MLP neurons of a small language model. Each row is named by its layer, matrix (gate and up: input weights; down: output weights) and neuron, and shows model dimensions 32-223. Each number is 500 + 50 x the weight over its row's rms, rounded and kept within 0 to 999. Numbers have three digits each. A neuron's up and down rows have the sign that makes its largest values positive.
After each neuron's rows, "fires after" lists the tokens most often just before its 100 highest values on Wikipedia text that the model never trained on.

L8.gate235:481418524503562393542465501537464558417385505430602508425496483545458543434493410436445535568502545463474546495506522460424546541553474504512521527477470508541438464487504472594504687433502419436501517441532522513423446520508536523526552414501450465437472507457369465521409544508402418528467514511461540491472460482562493443482456415544509456534468446471558517467497537550573537519490502499588564502549474558517499513462557432523531511534420524548516547506465475595539490537539549544414481488502486601574555579512451437532524493479547552524618547470488419396442429480395424529
L8.up235:482480464575500527503494409496519566456509452512466418587492459476587507449513501516558491449511454583459531481582455518588463519461559437499515521584475490439473502420479584543510506526634482526459613486535472460506498394489476529465521475465470492486443490396477397527454495506559570502571625520563584437440527481437582391581496446567575435444480444457512461572445532470469446518462455505515605477459534463535447393447429447568493590454551472557514558509465539527445508480515499442486520483435521417494522472490513560494410481444500493481564489457506505489560516372538486428
L8.down235:477495341418457508570487496528431508549442442473510512415487449534480609452605519504468505570411500382603534457542543530519406587490558491473434489441495524480592529493570457531569463473481473455514457534398530549473519448438484498439522528486419568488468449541574500514513488435446517467580461500516428565470600479429465463468467485494459458540499471503492553560493568457454566472519422542433404495533469514471480511527415499541478535478561514479485491605580527524548486493610511504541509488488516475526581468456555444514615465485486478532612564600474475451526502480457449560
fires after: " d", "otes", "ue", "ate", " "

L7.gate206:429473504495497438395385472544475431500433435546546598552510450514556506465519576564476527534469535536473527559463498545463545530575460535488484579409482468480492486468330580541608565480553508450461489486506469543467549553516509544563473450546467500410521476427552510390556522530455455519553400485399553447456421494568422531473461468500527466516506464475443518503538409583558456633511473476476516512454445566478571393533372528543445499475512486507569528453510459439523530528522540481479605530462495387500491519537546607500592506537472569461494545530527441482510476518599482469
L7.up206:508534445522471475469523551602531463456554514624515538450560484598500451514542542445470626416528490553514454618452468439517413531511500557488423539528510495435457518450457513560487394529554504481485501500478529462493603476477471534543565495487475514398509579536535574513505434589438452532462359495485585517493452557552544534478585539465541526554551465446537538519613505552488492451497422509564601470552554544488528485442433433402452456492585516526554540494500477484484560519535503506470490450491509512536382509505450565485503533580495518390532565477583564486433526479528481499
L7.down206:434476573500508550493523560426491440505479527514521461395548563510514537507559539442437424633486494467443445528561415518494386476598504456448506458527579430495510465504557547465547594533478423482463513426591450493411598553441400552529516466494470578492518555513590518411502534476548513570525493585504506473535407463608510469545590498484451549498517438430490454496439479516465511584430493518526490525513455475525548570458475551517454460445508476537551503450553476460549593444548584409481571558518504462532510534471467498453462496460499561483579522412495578388562548468520511531
fires after: " R", "R", " D", " r", " re"

L8.gate124:544486449511522551532435537530520483489530574568508428549492520379442456463519533478472582438494498509429436482485601413473624607530469488537523493446466559504476544404573487484591527435589505472445530471535515584487549508456463568541492526486567523546443572484495534531516496492407497476477480522483444434501498522392526446388486508466439510428425520613477565494475495505545447411510466461444525423503507487491544646531508493422532501485517409426477592471500542508496493513486449492477501427481496536366530543500420394552436551550585554538525605459491519582492506483423408496
L8.up124:483532435471500542483452510507514500535533540535481480500501557481452462544532492478458578501390467580421505431437557417533603557489493408446503468464558517518506456483525518472445498430633489414443404451487443506532526537399508584605418524482603593507444593472520645526621510394493518521424548538473460478477531499435470401488510507412477559401483520592507596483462503547588422437471548520495440463518520562573507481503501477434497462528556462445498533493471459480398455474537434487624504509528463554407509518542517484547512569540555524495497501519543450654525565536484461486
L8.down124:496488471451536462435457459523565506503512460519547510443487585484522516523475595466524537467437466448539446482558497515523423459437442515556472494510363463515577462461439497471453551507513470501520511471555538473510534493424414452576605550471553519522518491614546482536532422420492530575492639514444449534506459500570475506501512489491492519513500434510423521376585498463530499526472514508551487558501481539491380448447490414413437509547526587485446502479471533450535409458582464502593405532547449503574560509508551495582499539411503522488533525462514379606613422512595526554
fires after: " app", "1", "x", " C"

L8.gate416:544500452458483431564500592452524474382513565599508482508430584547438469526496513472502475510534436513443547596514503483388429616473525369604481527507499516515486524528517486514531347439513449478495419428493454597534454505515510544600512513583566504537474556607488506533478506516559555500540468449555482493535571493472471467493493497504534446490470536466424486485466570473400557451433336485446490602522454487396541546555431523500450520523470510475413472463513429429426449488518455484505483450452546499506459487431575485461508494439557451532512582492518475505555473522471504527
L8.up416:462533538512467514464549478513501505490527473498495468384526532540460496569521470564521469502488551586427474520520544490505513558559509424544492571428429453498562415506528405536554462567479452519484462535545342490477584447565465461517461536448485503540516509553555456492436568510455510530515627466488575628478615531548468462421560451489458537488531425541574387389445456474555522469510443466546518549457466563547517559513491459492450519561507483469423457433410458555488525475447548507410508420489469532497513465469502510493377457402502509582422605515551518484526430480419481518
L8.down416:470524534503529580508498492636508564521546509479442516461518430427518512571584550507625447419542517536428508496484597497500477508492368531369473515408521500627473429453499526503495487539540531489546474562475571442543409445516552443579450513469536485513420416563486490472578450501530439493534501520445490457396467463522459505555525503493515445517554464477530449561556556519586521466484543457577440535401503593535520475434429457508505489522466375483475484456479501472549503590541454521539585508510520530409544510500485616534448490486531508520497526515570567511522454512451490469
fires after: " ar", " b", "\n", "A", " Par"

L8.gate72:447559592468443523537470373528516548382483561459540458482490484394534555490475521504513462569494442434493491509577446425438457557502453584516513508528554581458554491335435484523505595549496540522506519519525487537532487465448499515483468471474451566517501470460515529475509508505502420474561455457471464457526553567495502538414487537511429518506495530649538470588475506416567522431621505614531462495479395448467509468424467505401510367510419569477611452580574548400488472497474493513507497518480509459478573431416530475514505467457502495495571539554531504461522501486592458518
L8.up72:471490495478392509499614434478519420488589521531499561584534563512485568562549433472528496469595461463509454487499468523555463572532468489479528386474637532457514568354561443426456565542515485498590527504527553462564443449537448552554530546422498525488402539470475518512510511450478516592404461534460548487531534553538555386462454459497410467496456427542589553469524590493439580486527507489441509513512448542556502511406516410432508477490445555458570490508533533451507437569445447512460551456465468500506532458500506445397456394536510502517442517507470528583400560465467491532
L8.down72:488408483649549502483510472460468509489513386542508440584465368575512523559571543513487486515421543546418507463425501472482500441506540445590448552439478517516476488504488544523425499553467454494390456502454469526519467520484532524464373470550570522576483520557476501529511429451453543466540519437556554492551489464491383491546520535485548505391532509551473532553547472455545488543509476441537569456511666447495499497487470552517475481528585540428401471447459503539551573503486539456522507473472477482477523546684569506494511583593579523522509473465458458524478528551515460463
fires after: "i", "a", "uk", "u", "an", "j"

L8.gate177:466513502468460602583569476522436482453457494464517528558565509490508546512499519502511490464513483615441441551465569479556448499527474524442574498539479464461507490500504511608522542477429611533450548505474601435524493440546575498549433549611414446487571592476493551505422493546393486530546481562482427499539573443543572606480502492544473467509380450427474581517539536499515517499572528512475465410537489456461454541543564394520458431498455470476587502454489571528441479531439510577502482529499499511555456441471504503537522539586526540532601638483539514530449356470575490547
L8.up177:540472502588510465465461467542543439516498515472518523562510496512437595447625464484473595511453466485407374527499487499510461531468509480564469497557483469413460462463526531550499538493572573448462452485591540529485507501386450602517474607511537531558514466501526535476435489497506450410473398431545504484617548517487528471469438501526513474506355487544562420501482434606503482489552415500536499473513456380451458523474499479516444356489471432443594515443457493475512387453475551495456527557467478412535537481520468492487413407515509540443577574427507521510477523477522535408
L8.down177:450486493505448584440526518499526548561432504527482410547521492459559504503469500467550526573462502457545516575526454534562495557537420533458503500541450533484465492488386440423534479552474452548550541477572554478427431499542629554511620422458510454592488514519469510441433538496537539509562495556570506558478544495462481530488542538448526460575653460515545482493446547399437514449552539413436410488541518548560545412523474556541463457476504557490502510445494442574619435555512468471509521456472544586416514458496527539493592473487516525593490568593497508575459467559479430418
fires after: "a", "le", " La", "o", "io", "ro"

L8.gate414:431451453517539429495473497443442484457437525501431572465459543454491554382459498476462491570557516539485509487605497502521621570520440504510479480508489503509466557461454441534518526596516487520547491491515492511421514528452512570417469430500519598519431521517453518504507510586537472562522497503536492583491527544460534404460405548458478481585599488433468448596478471534483435493449589519455408469493501533414436526476532522513531531521504554403568491557539433408550437558501510518435548543503383510482501522440583507492594556466538456536548466443465360417486537488538431470
L8.up414:563556496486436544394558534530488516528461585427424438464400485531468511494488476547523609478421517459445431509568505465548415541533522539518532555488573506543472601477424496437496496534469479493491525483424549482443472489499518480546446648559553590401468458513484514490399463473466431501473490457556476500449543389545477410476519384490546426494558554538516506486459561525515526570597476528527520561439563510446556497493513446603483534486497490439546558473392560505523590589515513526471448577510544353518460576526550536559474549470537470477470438564495445439486490471472492548
L8.down414:322604474438414463502451465509474538499514546478538558500555472533511539569542531485477540491478542586518549514528569503602425538548561456441497579535473459520463472438630525413584524418455453402441472544502577555459511401560536504406452528463512536436583510523561406418497473460493470602472550499551435493516494505499498549483488552525436484373553522490483450476500483516582513446510557464555602508436476383568585572556531509540461479506504545527514451480548559530500475561549493566455537487451452461570522455481532564431438478501543557436504523468501552559465493512499500491
fires after: "iber", "ition", "ment", "ist", " leg", "est"

L8.gate13:472580385473445616525452459535516506431427439652425532455446432476445553346519493483430486499422526577456566498487451528431623440507512499526599606494488495541389534531441537471613545490467547477585508537537453520407507518451558498491481524542399544479548531457510428480477476589441433526526512472462483551493469495542565573572476416524517572476451451504526518472438420492494474468448485511545487567461557467488501572486525415512500509526410521492463558444426459564597529501485550524510547460412508519470572537455550526555507519553466538474549511474461437493530527515442504559
L8.up13:474414523483479572529449516517509471536529528590523527396479505480575465604430550510536491493511493519423449485541443615478527481552382514405555559486515507511486522520558542403569482564471488442527565454583577479564509531460530522561514459434383506587557500500498503491442510506506465558467556539469558570482362529531459537489493574542464449491526508521546507385502465557494393436468439518546528552542519505522426418506537490435558495479505522551480525493525463456554461607426582481455449555520465415509547535539594566550593528466500478482525502455583506418600510517520488570
L8.down13:500582535541498479475461523531494539476465458402495520573486486468529467501423507595517539476567501537444506506494479478432413532555471535424465499492610415456557456519497517575502541478497370505519447590484584529493460470462470487495548509452620540399550384607430491539520446428512488472535506365531545471436520413458505537445523543442459468528420563492466522461481498504623476481449531499562523455404508502426521500534538504549530495552449348433541569559545452494425471477564509477527510604605500511551500456560470524547499464418504490559506542469531545547482531521548469463
fires after: "om", " com", " comp", "p", " Com"

L8.gate108:466560523569587503555515474446533504508487558551472404428492513566452540543398493559564521541500517463490515568531481509408549406517491490480564543498427576446517432470480491409465535510442530506501578521507517467487512515438560634543565522552512514454506532446517593542483439434518472475500548597472510532444540475531442536484467528483498451593499494553436477476535519476511563422497521479481444494553451454475502583529512465540475468556565493504431504506443523492617498597414534508569476558537541512464584397490454561412516472578477459636464484486514402517523571552401541449
L8.up108:497416515418450414475491511549460516564562607546468461521466453525538489451423539513565497535501430505512593449513476530464582489490480557434558432545519485543446474512483451454485478366490433469478504381470438484510537515498506417567442488493513544484521530567553462448541432513499486588526563506468501446349550465587496511526552530496513484487564537456447535483502522533476478475454540435423471605451544598535563509533430444489399588462510505459451539568470466517564487475439424509586575509452418447488494503470486390462522607496526466429450478410614505435531450502415454450
L8.down108:495490489445509561459522476553499488481501418545447441525516402531448490408555558462464545454532440419524546512510480477557582493578362431513437518451380462504555610485555454469577467490446519457580506568490452448492527607501453490550591513556379543491494549513466522583453557528509525525525510583483498597426504514487481473517480577543576486518478595550561513454522559481556505537559530457517521480539407474519552527607499467442488546615448484457559595473516387415483507564539444515573515541468518524485480509531498489523444474486472524545548530501454373482591491504420560530
fires after: " ar", " ac", " Ar", "et", " con"

L7.gate421:490571496495540521489512423533479398465479560554440470549400476512469431574452567500479502474490538470522451499516512467443470422566478448456479500480432467536512475504585500530547527428509510430510474506399477482496494541504497478478575374528571409440520408532631492421406445532549545493577537420516381480590512527479447502400476542461547470490479555487541382523606527514537455570478349506394512522491533561564498444473517547526521512487553497421578582469629557543506505507574493525436508538557621496504465491477500430488509518462444487491600451418540528579543507452551478497
L7.up421:596600466417483622497525557495507362586609492570484444420435480510467423561436525402529462462369524521516475475496494483490583498561424456466454531481568473513461431472585536441595467496548554555515437516474520487573508520488507510438469499502482587537508538480515499401513562497574656451489496559477497571471433441529588550473463504503535476540546569451564477506454506494520486403514407475422528499561469506489525529483469524519564543473528427556557486429616497451490512449462427579451459498567483549483495535463550516479491511506513419507486429539503538575535511494515445470
L7.down421:355479475473526564543471495492448628490474453453506478445555572526500415601587486394454447452523513438469543503564492528537509524465444513552524458475441473486521448434460464502414503456425542455481492496569524501548481515485456485593509482507444548525488410562556523493495458490449451517487530549436437516572474506470535480587483559485621584551548489571499521530484602538458527481422437466513531599432508510432496533499598524557542500628592402429533580497497559483490494507562513529542525524506544470442476528426392447537572493412536518507565458515531436438671490512434442509
fires after: " M", "m", "i", " Gr", "ob"

L8.gate203:545526502440492613499520565484540451438436520454402486480576531457477504505522454519510493420560456515571556509478570555518508467574466548450443412518495611487471586526513497455475616596400463497514543556430513399429518584461398530579499571532553471505533487497463552465497468538580420539449453507431496567427432552594535488444533521589594523555464411569491538505472520489488576518502489501540455438523479611567578537527602463488505398459392475550518523518447431479446491504465540480498616582494426464529517463463500502478548454554474516531465423425442487485479531425517523548
L8.up203:558458413541487510472547500582540430573588491498544500553511481487389460372553520486446451455496442427424539416492556489582515492561482506457575462472515454559560483475541442503455499516485546452458445473429452535568586566499465507499522488554556475505467508494572503508580503493547482506506475483424568504387553524471473436464545571488531547544529458503602467574410502454450413469510548488428581544465485543542529573580424456519525468399453547458486542518454473359555573484474409466450633437471555421463455533504530484493500480579585535435506509457469430451487531505535547583
L8.down203:462466485528470555499436449402413517510545562531513527473414525590501534545427559475551453423420482511583521486462595548601586551492550379476520481582540600472510606464565591476550566581494568419457515504479506532500545442452506482488476514457460421503505563543511457538434563528538493508418503553434465463543494468450502526439450445509486540433414508547540369482500432455521579407495599473464482579543464556462485504543541493470465460540452498473497490537436565545437505507512503479578576438443526515464542470548501457478524531508513578443519470585530503553518560497447502466
fires after: "ad", " En", "at", "ut", "t", " int"